python train.py --beta2=0.99 --max_grad_norm=2.0 --schedule="wsd"
MLP neurons of a small language model. Each row is named by its layer, matrix (up: input weights) and neuron, and shows model dimensions 416-511. Each number is 128 + 32 x the weight over its row's rms, rounded and kept within 0 to 255. Numbers have three digits each.
Before each neuron's rows, "fires on" lists the tokens most often at its 100 highest values on Wikipedia text that the model never trained on.

fires on: " |", "–", "9", " A", "s"
L5.up791:106126106048099185154101137129137126145143127160104185161087131097131083147171159074129155088194169146133142155134147099137117167143126158149119092089081136083100155133111107139146146116169117152133096101120111134089192123122199137085060107093135117106104161174112124175112195109059125143

fires on: " |", "s", "|"
L5.up2745:126095124105105179152133127107124142121117171124143150097130115093122053101171113107123141162118111081133127113157096138164120127133149110132170152167106156113115167146131105203126109110161190153172069090126135163057169081104104066117154007122119194147096113174023132185150170122086119102

fires on: "'", "\n", "---|---|---|---|", "==", "==="
L5.up1887:165087148093133176109092125151147202113112107167110096102147125100122109160170129087158177151131118155149102112112141155061121108118117110127199149131149134109114134101134181179117130112099116102117100116094168163136110164114104103144152096117104118149188116132139139143133145176047152067

fires on: "0", "3", "1", "na", "W", "f"
L5.up3138:093144146157146138102150133132085148148071148126167116134045103104136110206108090161129123059148234129137127151147166069111171156133120167178185165126109023141117055149137101074120164170144089169118108169099154059103146143076154093081140179096160098082168149160126184153129186106103176140

fires on: "1", " one", "7", "5", " each", "2"
L5.up520:119079129156099141120107164113097112164111110128103126139075086145083139158078152145160140085170187112126076136206135090137130093088107094147127170153099078109115086124195109083105161097142098068107114152137105086149094137089117124132132069127165107061154134171147147167130159133127140116

fires on: " of", "0", "%", "6", " the", "er"
L5.up722:104141098135173148117134166129145064164095168099127085087144118178145097104124122124134133111145172133116206119162131112168120149123065138124088121207096160174085005088120129156121157110134077116119123123104093158039162133081082122123111088131144135121160179124105120128143185068138102183

fires on: "===", " Jr", "r", ")", " E", "=="
L5.up1229:098078112203145128084093135088166149158062161172129091151161129145123119147121153163127111111090155127101107181108106092084097108136149015109206121092127144144117124096146129112160132104052166059067107204092137161186153153115109094212090074120070129131114128155123150147125096200126132137

fires on: "2", "1"
L5.up2796:127160147166121147100105195110086065149069118113124138140154094057089123155070104129146090098132149144109138153132048105114179192108106152117164103121112120140161172144185066127156102154155115161057145119146155108101126045089129033109105167124069151128123186120160135173084179093121126127

fires on: " that", "st", " only", " no", "y", "s"
L5.up788:110141134100108143125113156088095102150075167115130132116127130138093120087139076094139072114155138115127190093189135114143108134085143144125118091152103197133108050108147130146170126052110128118092105122129130199155143160068149164109142131150091118070167161128102152128106167091147131128

fires on: "1", "2", " |", "3", "\n", "5"
L5.up2562:150137142131175137105161144139163121159140143140118131171129132154124103175156146163137158125139183078157119138201107100149110088170148131139171122123145097147141117119086130143123159116105073080103167156113141131179174165100138134125134127092103108111126172153151114163137101137052182132

fires on: ",", " ", " (", "2"
L5.up1847:138084108128119183107092141096110071154136188158098151087116099133124061079105114121144137149176135174070118081126157154144129120159129120141139122149148220123097088099159108145119146073072137182114071098148132197145203146129090154141147147177125152121145094147045119155157174118079159105

fires on: ",", " –", ":"
L5.up2598:149128155208147141144129169123104128106101137137103100135150108141155082097183164153115075149169156158117151095134160082119113106157114140183092159117128151112139135172123082158135157108060118136109142100119117163167098114137172121099136109071131100117162123216134103091106129110128152123

fires on: " |", ".", "om", "mi", "vi"
L5.up2845:087132114185077146112150175087040133098150109189173155114151156126153140131169073085076121161132197089153170157102145094150162145097074088204132063128175044109102125119142127149175156072105124115137141131063111132162108150065091179124167116171090176084121123133102125099155165113102134111

fires on: ".", "s", " |", " February", ";"
L5.up1516:097164117134135151079183135119156134205158145079152183156118126138080149157138095138130133141187128131106160092210128121169107173069098048143159117151130110140068172164207121153096100121103031125120193150130160114133097132137126109124113121113110162129206159167142127146113103137152146081

fires on: " and", "s", " or", " all", " most"
L5.up601:177123145135123155126100161094148134152140166077156085143097119094114068075137105089138109071211114181151161086170057088127081127134168122133117155113143100187196139130167076152114127099144136121100093135161182133144092142128092123173122085093096099138128109196128110181143143139131118091

fires on: "s", "n", "r", "-"
L5.up1298:057096065107124127096149131103136126220118154135133119137137147125082128164125084092151173105165110116105111122146074104128140117112114141126154125118171159103117196104184087085138151096081084174093133157110163111129099079069116109169103119106141106153149158122094098164089128099138161135

fires on: "1", ",", "d"
L5.up829:142164105198162117090152146079115111196126122103159156147047110138143105127093114123129074123139099165122093138150107118110185129132130160118194169136118130097159113141185081166158138141124140115096122160119107127138149148107089098124183144138131111128113116160127122169123129067071116173

fires on: "'", "s", " re", "ing"
L5.up2347:134145104120129127104108132140150152144126235144099133138125097217104100154100160118126101076178099146105097108147115110124181135145095083127139099124142087139110149171145180064136125134089097135125092156125146171097198106129123115113156096176112165141125118172141120195091112140078138105

fires on: " to", " and", " |"
L5.up2980:123115121165117139126099114137126106172116176121090114035173133116118100125090105111147133193110146142081110127114071089120124184138137103163138182172104098167119047144136127133164115099122158151088084144122065141132160139117096084159173110162126103110171140153038109124102159112094133119

fires on: ",", "==", ")", "===", " election", " =="
L5.up2074:126133083121116136120186166108124083130141151134117121084156151144144125113150122209098127088114134087138210071092108129132143121154121090126169064145106204162096117127128118172093160116125140150125138173174156191067163108147127093128150076160113151082206167125086138151075091090170119113

fires on: "\n", " (", " $", "—", " ["
L5.up1072:092101142126158132132166150112102102114077178140167117125112106118132109073152131081147116121137129144099039133197112135117112132123115128177186094091147133225178181135144077154188170136119150094118150140131108193139134118102144132112149133133068109080152167092117150120072152113147165121

fires on: "8", "ma", "7", "9", "ur", "de"
L5.up994:159086135135124150107102121122098125122120162174129183132160100122116136199079120139116163126109178163083107136167111150063124124144127066158135147128185050111155083142076113126122156113095137153060141147125224106138172126093069085138154174128169109097154160135138195195109148059101147181

fires on: " |", "–", " F", "ed", "2"
L5.up1952:140092153169122150121132137090161158141105133150141117187110187150092116197118098145152138119149131070101108152158145190124164099174098128128099117130158170191163173137146073149167092093084112165097102137085102169177121065082086118119179126114118143101052130108061122113155129083078123065

fires on: " |", ":", " of", " at", " number"
L5.up1657:120091139093158169187123097117140127144114137155057152161140153127153083126202117066084125128149108092151137138129094139122149117131124134144151147164092124164139162129132160139134112115098103149143139173107171084160099091117177162139213121132110135131156232103136148122132126111192142127

fires on: " ", "6", "7", "9", "8", "1"
L5.up2468:125096182138209148128187189142116138175118168130113112165082075150049098090165122124204107140142145088110174167192161134121080146109081109135172126131140113142155153110149121108185175127134129133125129125172151102135108085103144105142077135131159147154112093098162106119106127113204222172

fires on: "1", "9", "f", "7", "8", "d"
L5.up2823:117116115158122145072096154130143159122137165161168155098117116149150101161133105142143125110215136089116091089087159116093177131163092133166188175127162114140194127194191129063153120136071100091117113176095156106110187071097067074034126175112134110126071093076144133156146146154126180108

fires on: " |", "3", "|", " degree", "8", "."
L5.up1967:131145091120180137111137162145165174139095153119055158146114119112141101157161118136142104109178140101163109120157152080144086117138159162162144112148122151094146037169105147155130106151157123080105125143073148127106213104142078146105121117176108173128152147164105093107193077162126167102

fires on: ",", "2", "6", "5", "0", "4"
L5.up2471:108146131136096136140167121134066127118137126149118124144073125110167099123126048108115170094131168137124158080147165129094146148105132118117143108171182151129111161101096156175146150088118139189067111146144144171177139065114116145158166153126103106107101096117088134120049142136090148091

fires on: " to", " would", " not", " who", " he"
L5.up1658:049094106056129119139123162095198110106132111140175146140187148114075108137130164116148140083122087117109124196136123140103135141137152108158171119159149179150106181131109103119183170081115102104061150173142245136155117134124139144194105176132143141128135118086123141141112116118108157109

fires on: "-", ".", " ", "lu", "See"
L5.up899:097166146144118135157098148084152138148115190126140132099182087142109139165094137151144136119164131131071151139101150108173155165067084129091140137163128090128104101132123095159143113136092157150131115171114099088092189084075119147119150118128100097094167196141112195138169137174138180155

fires on: "1", " and", " ", ",", "-"
L5.up1437:121109199165100133057112170109086072147169163164066109113195161142112102194125111141148173092128196176138018119162168080069124130128100124192147073138126144193132082129139078089145140163059131125099158173076154141118140094122084106174119150193099090085136119111091157184070134158114130091

fires on: "."
L5.up1965:092069170113141100108182134140121141134078113142113192148127162224151131120016132137141126133159203095113095116137114116155132086176088095146119095076136110135111149157186148122114161063060101108119129131085091188099147143109108134131141056204106140108108152153117171097070114100165118171

fires on: "."
L5.up975:061068118107150124124158184137163148133052190128123185119100133172131116110057137112161050142144129088090122116172103123128145121160128114151131109117146121145154150145143123128157217106078079106137095138074108139085136114132072130125129048179101102115111165163079180132081123101150135150

fires on: "1", " |", "-", "4", " of", " a"
L5.up729:125108118176173133174116184119106087154113122155156060177133122174141093135152152050133123106165116129131092099121135124137157157089032137154140111122122054128138174161142161176175142133085141092103090109110114088225109106074091185097122139108083098120121131146168156163144113133135129085

fires on: "1", "2", "ly", "st", " he", "ally"
L5.up2057:104123116130135181146179119118147074149188121101143095107126139119072142103126108154101093078120194148090129142112155104150118188094159118107214156116121066136165175122120119098110132073172121092105114147167165100183133128078133093202132088178119148106102145100110173101127163150171146124

fires on: ",", "va", " Austria"
L5.up1938:142126131115168149157107164120123111126114194221187154121063120178083132149153131098149161131172135133101109118161094085060152189143122096153154147131146129155154152174139055133123177129135116162080183169117192147150133179110106168134102104150157111079130127102134100122082164127067149121

fires on: "7", "3", "1", "4", "6", "8"
L5.up1635:085107131178109130145081055122119128127132178122134171092166062145142129187114086156128129102203139068092076180136140107117150180144104095139195103133181098116110109086136090144160113152166134132137055093067133123161171106112080091103180078112148151126094143097131128155129117103125177136

fires on: "===", "==", " ==="
L5.up313:130122096141091174114103113110142165140103121218097154093118184108127048099130159112132120156176141159091156087135014105104116113154146090119154151133104113112135142057114125154122135081124137108141148158113104203103167114087128118161166086087122119093123175117162123167142147094075134088

fires on: ",", ";"
L5.up525:128125128109117151139163180150130110124122153133084153073159129128105171099198169168139091108168160152128150080137118125134081148116158138175066095148095105167137155120065122185166187106048088128062103150133103087198130150092113133127130096091073153106145113148104134090081141124111151051

fires on: " and", ",", ";", " |", " to", " or"
L5.up2929:135135091132166158048178166127114095116105089151105085104176098230177081190149179115141080152191149161109130106167109106119133103139119116154086111204151152115193138110126101132117138134158092081088118178094107113148133094148085094049133090134149179105112118189107111170145139133095124121

fires on: ":", "o", " of", " as", "."
L5.up2400:059103110154188097161163143110175173118096156107121100125117122202132152103173156095120106144183191093142159102161111103164147147138140157143107131191100108136169208165137124138132142067110135126164147148114088153148138151133138066119220123122141177135126118151127159107137109137143128122

fires on: ".", "-", "\n"
L5.up1908:098098163133140118114153150158134149125098126148110152115106152159123123133086129093150158148156195120138138124111127134135136150168041146126137066116122127175109086171174148131159164103071049145115138128121114174072142127117091130132145075176116142135093155119088127110082122151170106178

fires on: "'", " (", "—", "-"
L5.up228:174046148112086144138149088091143099107165139153061152120137148076100145148199112133161119094149132136136066097176132132102151166133122137125164145156117139137095120102094103098133172158140106100107120152150136122127124146057161053130124126116086131055116115127156146123032142100038162108

fires on: ","
L5.up541:122123100128095149115119153128174113161114209156076190094144121149124121077073090186111113138163140119087159116088118162158083110145098085123155142152090142132133091120140147141118157153127137182120131097102134172137120087082093120205130139133147146122131100115142167152104152103157126100

fires on: ",", " (", " in", "),", " Cup", "s"
L5.up940:131114128130144118131091088108104124137094136207187159109123094132074151103198125090112139104123149121122100103186118094083094165111104118133118079060251093185180121155147135103143233133083162162129139125111106132133095068112074099112142114147140122067045111162092115152108136056115118099

fires on: ",", " and", ";", " his", " She"
L5.up351:129105100136101130113096118113119171154138224157079127132101153111108122142188144141156099134078134159127110129130138158115111140112082061170173134098067151165089108137166134181108187135148125111086143130146141175153116150075125123167126150163091135145155083097132166126066122129176146099

fires on: "0", "m", "n", " pro", "ol", " a"
L5.up467:109114139104130127140087188042126139143155144111149123099085155128134122127144100165124133086118147069118127158154144124150121090047094083151146127110093097134109087084137110139122137150139125146074157094135169123100107112091071132107121099179154130169153139103156098173119115110090153065

fires on: ".", " |", "/", " –", "-", ","
L5.up281:152164079174204119108152154130144087187118125136104127129172102109174121145156143134108138120111143173133084090157150128181117150118127134185120090136133120141177139100116077149103218158118096130152167199183120150192116060097143147103133091101112178138186148113126172128130160164153139108

fires on: "1", "9", "2", " \"", " on", "|"
L5.up3069:071159114133113166147124112108074127167154133131157149097127102140113111135130115152129117086106122144144111127122073077127140108154105127153108224114131067120152175104164119096161156118130132105136158169132162144160159109121152087169166113092116202151139134107109179123163125151116172111

fires on: "s", "'", "pa", "\"", "ka", "ta"
L5.up235:130098126139148110097075145119158128143144174134085191125148138148108104133078150160179129099176120156086121156143076071106119163116174109236223152137165123135116130120160151074114145146096119109111130106134159150127157047063124106147111147130032156113076123143163126243148106159086145073

fires on: " ", " A", " O"
L5.up2013:116082155074200153125111097118125135129162129159102160130122194118160131116157134120181124055140131152142071238145170183103123128122107073132147123110162153133092140090111106052109111135094101115102072139107155174156145178085079138108122116193087124134103125112146143097083160102091205143

fires on: " ", " |", ",", " of"
L5.up105:106121129095172172146111159098126157085162113136088141146117135147115027149137079080127086184140150147113160130115112097166122144133136116161188094150091197125117146093120085101146166142129126117122094149089133150125081121102117115116116108115119161104184112147130188112118174120089163145

fires on: " round", "-", " in", " ", " single", " congress"
L5.up1428:108133117112171122151064149138147072176139131157172164127126115159083116104049075097105091125134133096097173153110095164142104139103147151135125119131124128134124120155102108117142098218120141132120128125104189068129127124136118141088143065169136101111148186124135193161145181166116171122

fires on: ",", " the", " some", " many", " both"
L5.up1600:095138146147135207106105091102138103162144197162129128171101161127098091134162152115120138104130145126062146029111206094140113110145118099115099152169152142172080217115126093103153121100123112129142071109078135181118135078097080110080167151153035091119133074136078136135078220110167123089

fires on: " the", "0", " a", "8", "6", "7"
L5.up1557:079101149148166147129102156112159136141167197151100137194086163186107109091131094171142129054152134097145174164107096110130143140109111085162123119108129158123082117101119154127119138061113121080132131103111099131149137105091081127115131151162117135133151130169120104166125148097103110082

fires on: " of", " in", " ", ","
L5.up905:114087067125190120078110172090166098152128107188142149103088159100141122131095088093164114153124149119153149147156119161164095131091093036132122179122119110147134095141092151138126172175119066199131153131148078186099086143144102128136145129135190137163144141152095131081084187128111132129

fires on: " |", " (", ",", "-", ";", " "
L5.up7:122141124130135126164132151099111133125124131123180145094116117115131131153105131102162138137174121154104149134129131172146126204154123173144137088145147162110134135129085151136157125149186136202140094120142160112076169113095137139101087070170126155138163145240100186151133155100149110111

fires on: "s", "er", "r", "el"
L5.up2261:100071136132120118128107088092121098206145136125150178130084133147063081145094095096195073104153142156126129118164115122112107123112140149171182131179103104154127173088123114070164131141082092148129095170102132132094162121084152126113132123101176146136140167158116115203113130093169156110

fires on: ",", " the"
L5.up858:108120128157134117169103135125125149126117162178072207125127159181135128085076123127151140123158229167103113082157137137147128153132143108143124176100078088166139131108127126150173147121086145161172125119098125144191124146075106138200101118134103110111124078093093163130117154133140166084

fires on: " to", " in", "s", " at", " –"
L5.up2834:133104146169172170118117131116104115166092124097101116081030197155082130136135111101166100123163113094126045161100141135081132162142073122117094153219100133114120111099118115088112131162083061122090166163193153122165198087096125064061127129121121104139154126122128136090117112080171153111

fires on: " in", " ", " of", "|", "-", " with"
L5.up151:111103114082157111094104122121152159216128120181153077176116155207125128146081111137133162117098124116136150131107125178091129138135116113127100138141108119069203146116026104121169150151099071154099123129128129156152153149131087138154110159131150134110125113097064152129098113119119121139

fires on: "0", "9", "1", "2"
L5.up604:074132157110167160094175162135099139143173115138099121141127121158090089106113109142135130106165123103119072116122121134089115137125135115137140098145128077108122171123155122130155120083115129079092166145115144100165195144121143139174103114083063129130188189154151250078114127130096157141

fires on: ",", " (", "—", ".", "'"
L5.up2637:161119111098141131117171139088097106137147170167048143147179110169112154134166086118156135110169148181155090144151136157095145147137092150200166109097072112196123150094184131123134208119138097024108150151133168132136118112076129104121096177125083139127231064091135137139047105112131139082

fires on: ",", " the", " of", " ", " that"
L5.up2099:116107160113130164143109115134124117118154167138070152160117150163111123147153144102150069072190126118116142042073141030107132081118139142121126116162191118129120152132134119071105153084093138141095062138143146117141097115089080091129123104107116193099143091092142137109099175101082099101

fires on: "\n", "==", " ===", "==="
L5.up1166:096087117078053162158131156063125168117140129172144187103123131136109156170124098105161146087132127099106154069131123099146123104078161092187177142127134094137099135027168166099100153150148135172123082121099130113144179164083112131177156127141093149095106157096150133124121109141075139088

fires on: " ", "1", "9"
L5.up315:124140141142101131107115085132141157153096195148085097075172102165102121137130065111186109087116148158124104087213133116150127122127089099116156135138091113180114190096157079113150154080125116127097074184085140148172196139116104131170141136151057078122109095088135130178143160149116147159

fires on: " ", " and", "8", "ed", " told"
L5.up1980:132128172179137149095107125125195159137080146138139107189091112170134127191133115112191180083133150133125107117151145097094206087190120119131077187175117122135088054104137104105084109132110120142115092148092163163160109166142090126020161108136151096117162115195109128158111138119113145103

fires on: " |", ":", " at", " The", "."
L5.up3194:179125130127112161132158096088130130123127095157117105169165191120149121118125149063115097154136140139164138124162109136161152107130117152100101095128137105201115121066169160149133127113096123077138148158054095070160103105076152160064135147202079153160137116106135122156137155115136125141

fires on: "\n", "7", " ", " P"
L5.up143:117116134086122140078095125085106096144133169151092097095163122175117131111167143114173190070148133110133088181158137095084123106097097112150181155151134151150122126178172131083123151163115123157104092157162112089106164194114157085115225136165089089132107141094077141140146155142135157125

fires on: ".", "|", " ", " |", "N", "="
L5.up678:124065157090123120114103139121147217141120176148187192193103164146152119121112124091136094105144162089129099115116090159127156098140101095183143128113067113070172141137132110131165156138090121149127119157071156108104143086094126119139139071211108092078152124120111166121056120152144115098

fires on: ".", ",", " end", " the", "ter", "'"
L5.up3177:141168146145121141101150162074092093171077152125141147120110097107133178153128126121148059120112148105083122088145144165100168179087097134035140099160116160165104118142137121125112116120121055163096145168133146102189157086123107109112115121119117124084070102159080096126110125108103133153

fires on: "7", " who", " and", ",", "8"
L5.up1647:131110127109121156121124152140177158128154185106131155098099092106080097112108085117095180154165213129077154106183083126092117136081090068108119179098120151104073061062124080070091165169123120118088127134139095140157124143109094102103144082120153054110113069150138116206145162095111148159

fires on: ",", " and", " but", " with", " the", " due"
L5.up576:121143122130131152080085154166142121177121194150086117173114107095107088166134178130139106069220124135191171122141155105135147099131127143100111089182199132105112093202155115080122137105145111100103115170114115163163195121126157084092139149109082145096149114122088169115069151145116140107

fires on: "s", "9", "8", "en", "in"
L5.up1690:086083188097150131107192132085139080146127158100092165119133082112123161192181128123147108131128194089099126127185138112145119154097121144103153131138108117104102144096084091129100159107118131133146133149135133075140125138162131157148108081078147164154167114144163106190093153090090133150

fires on: ",", "J"
L5.up2850:078141098123123197152089116128131095171171147174154198099135114140131156115128071095103094175094169150089102138119080109104106200098067077093110126155130110133127117134182103160113182124130116111104112117068153135135074150099056122059149144123127152062157123152122127126104165067132130129

fires on: "s", " was", " her", " is", "st", " |"
L5.up1803:095147126143187139099117158143135069154145108078132176143087116147100114132193078163128053100102105173115163144144143080128131162133174112123127102169126088142132099129175114118151161093104120153066157183078154139163131106105132093117113134141093176115203178160070130079143109161179152120

fires on: "s", "es", "S", " of", ","
L5.up814:068147084078198124102110183101197128062158119133148179132099121105058115177132177109171141139122178149138132082153130094168076153099121117156130143141128134116172140086143110126117195097120144119148153164174145130145119155072156082183168139149115126079167165116134099146141150125102135171

fires on: "\n", " the", "s", "or", "ve"
L5.up366:092136151142189134147120098136142168150083121150179126122152039154109086101159137112180092099139157123165137071136112121198107118078173089159165092134122127142131090074096155102099144179078110201130112112087143080147171128111147131168131125125162144113108135178095080157117110112141152118

fires on: "."
L5.up1854:101085179133123128128160200124140149161121171174152191125099142165143155115066132154136084143174148095073093134174108128113097096152076110154158071114130064157140144124124110116191201090090111110145115141080132204055148119087100140159149084198121107116089139142106176138078101100156121148

fires on: ".", ")."
L5.up689:112080139108131127102158167134156126117117149140116224117115126188142120160078114116216121101150173078111116157137095163131104108144107108140166086099126107132115130123145143100108220103093102062152112131070126116110153127153107117125105040202104134110097155124122184126076122085143137131

fires on: "1", "9", "2", "7", "\n", "0"
L5.up112:103113112103112156147092108104138176136133118138227086141137093097051158150101097083147105134122135118137120041147154112094147163111139090100195173145115127219149155167147166132120145116131166111144105111132142112192172084069135131154107143166107154116181141082106112139108160128179145099

fires on: ",", " the", " and", " an", " |", " or"
L5.up2780:140171152146127119117085149139117153137113113121114147151140130094122023158132114092107069118143166169150106094157100131128136146115127170186092143154125128142105119150124113141149101122076135136098141134092131160157145137117173103158111083130080139085146109178148094149140151107085137118

fires on: " the", "s", " "
L5.up1364:129109113146178143116138127101150187116102165108132122096099150144106143159117116106107111131087091085095117086145102129116142117148143120112086135186121104103134169125103143168106115081158102075120140112145151146115187119044054098092127100154096194123132125098102109126083130140114149143

fires on: "1", "7", "3", "9", "8", "5"
L5.up556:081085081114116181107071125106114103167094129142217134062124097160082134127072114126103079044168106098095105083175153130145179106123132158135115124155128132104144092126119105084138111114137141120133046150118117159122155133149037133121144118196088139063098174100093127145111141077188149116

fires on: "0", " that", ",", " said", "3", " told"
L5.up2181:142123187098132158131121122142068123105122182112142091126064062057097129080179112177100082070165160076110176078148148166148113144089101108085106098160146095138117126108143142137091187092096137126097104141116174143138095151107119114160135122043164153096148146111088126111088179144137126126

fires on: " to", " would", " not", " "
L5.up725:103084125177078149116093115086149085127132107122136203151175155108123126174158090074171154158130074147091102135087132145146155129174156131147158141162174146167118118114126101216137127130171131071116061205124216144143105093127141141142112149190134120146153109072097074156150159115097201126

fires on: " |", "-", " H", " N", " A", " ("
L5.up986:092133110143142144171119155112100066224136116091148158221137134174144140193159129104164109115150050151093145148153118162146145131121106170171123086136122092152094101114129127128150148099113082168112121105120152103158188090116142137094150096099080155152181130180106119126143127148176146106

fires on: "s", "7", "ch"
L5.up2497:034058092152166157099129155084093144168089162140182158123139116137062131185116108173142183118179160124057140091232057071068119117102118099143147122209105134124146080110153121105120225127105131114144095173138103130094139079117121145076136149091161080121103134137122116213119106079131167115

fires on: " the", "\n", " The", " El"
L5.up1746:103132222184108143150167090128156132135174086175198187102159098209153144134165178140170130084106130134159115130143107104156144137129131102121091110164111145173106117111113123051092175127085087100127088106061104063167156137091126113104137146127094166164135130117148073124152168098117111129

fires on: "0", "8", " a", "7", "\n", "2"
L5.up2818:111105108158111140141116092162156114091080168140157116118167123161113114075126091156124113120159137125089106075105116074124125150115119080116126113120176088171114080135104171124159192117073160160124094126112117180181151119090106116108172095123136084078109118127130169125104124136111147094

fires on: " of", "-", " in", " from", "–", " |"
L5.up2269:120159095135176147039165131085170099161074089168127129154105149211139130150080142077144104120209186103163108188148091132120093117154131122150119085120183109158177147125104128131144144113079119161132141150128136130155140099137102135115161150132107139132090097099119095145105142141109135108

fires on: " |", ".", ")", "7", " ", "0"
L5.up2183:131123070128130166113087190093116095194173178120109105142046066150077140136144121118155125096145152124128118098186122121144094144082109102131222150162088172189078181122161127146143175141131037138077124132105119176099169115086085115060127091124079127146119138138096133088111120122143159134

fires on: "s", " |", " ", "|---|", " be", "|"
L5.up1331:111164140083097148143133135127187130164177167114085201137123180127111037106140128070110119159149173123123066129128180156184129183077111125142190110079142097158121103105134095153140138084124171100112113138108124150137168017094118129136155102145126157125108111093065116160151095131127157136

fires on: "9", "7", "1", " |", "8", " "
L5.up310:110144096125143143036088106095166076183111152162085054072132101134154124154135136095201155045123135122110073099142102129060110178124107099087219131161141160175176153156125094145196161113129107104110192145106161175131140109132047127140129111132098138133149115112080169133064169141080141048

fires on: "."
L5.up2634:093072136118144107117152133151122136119071141145133145111112158134170128098015114082158101135136238079131129120143117140128118107159127109169087099119140145163150123168144137128127184083041110095135112124058111201132090156140116093129150089183104125124125145118133150097100112119165126147

fires on: "\n", "s", " to", " ", "p"
L5.up3121:179115118076144155099151136092178133127109175113183093079107116108122073099163108104210156101184117078088121120198123154122145123119170106208136123112148084108123136165114164124119140158127100104167126106075123104125176115110176116149160123081107120188150148123135104150163134105112172114

fires on: " |", " the", " Champions", "2", "ter", "er"
L5.up1380:144153124115126162081144125109146023143124135121191159133117119071091138150088040106131127121149145149117182123166082143130166148105055110079096095205126102143163130079079158114167152182088060138166132141091142150107133063111148154139132091120119130134120160141067054125152192064121133136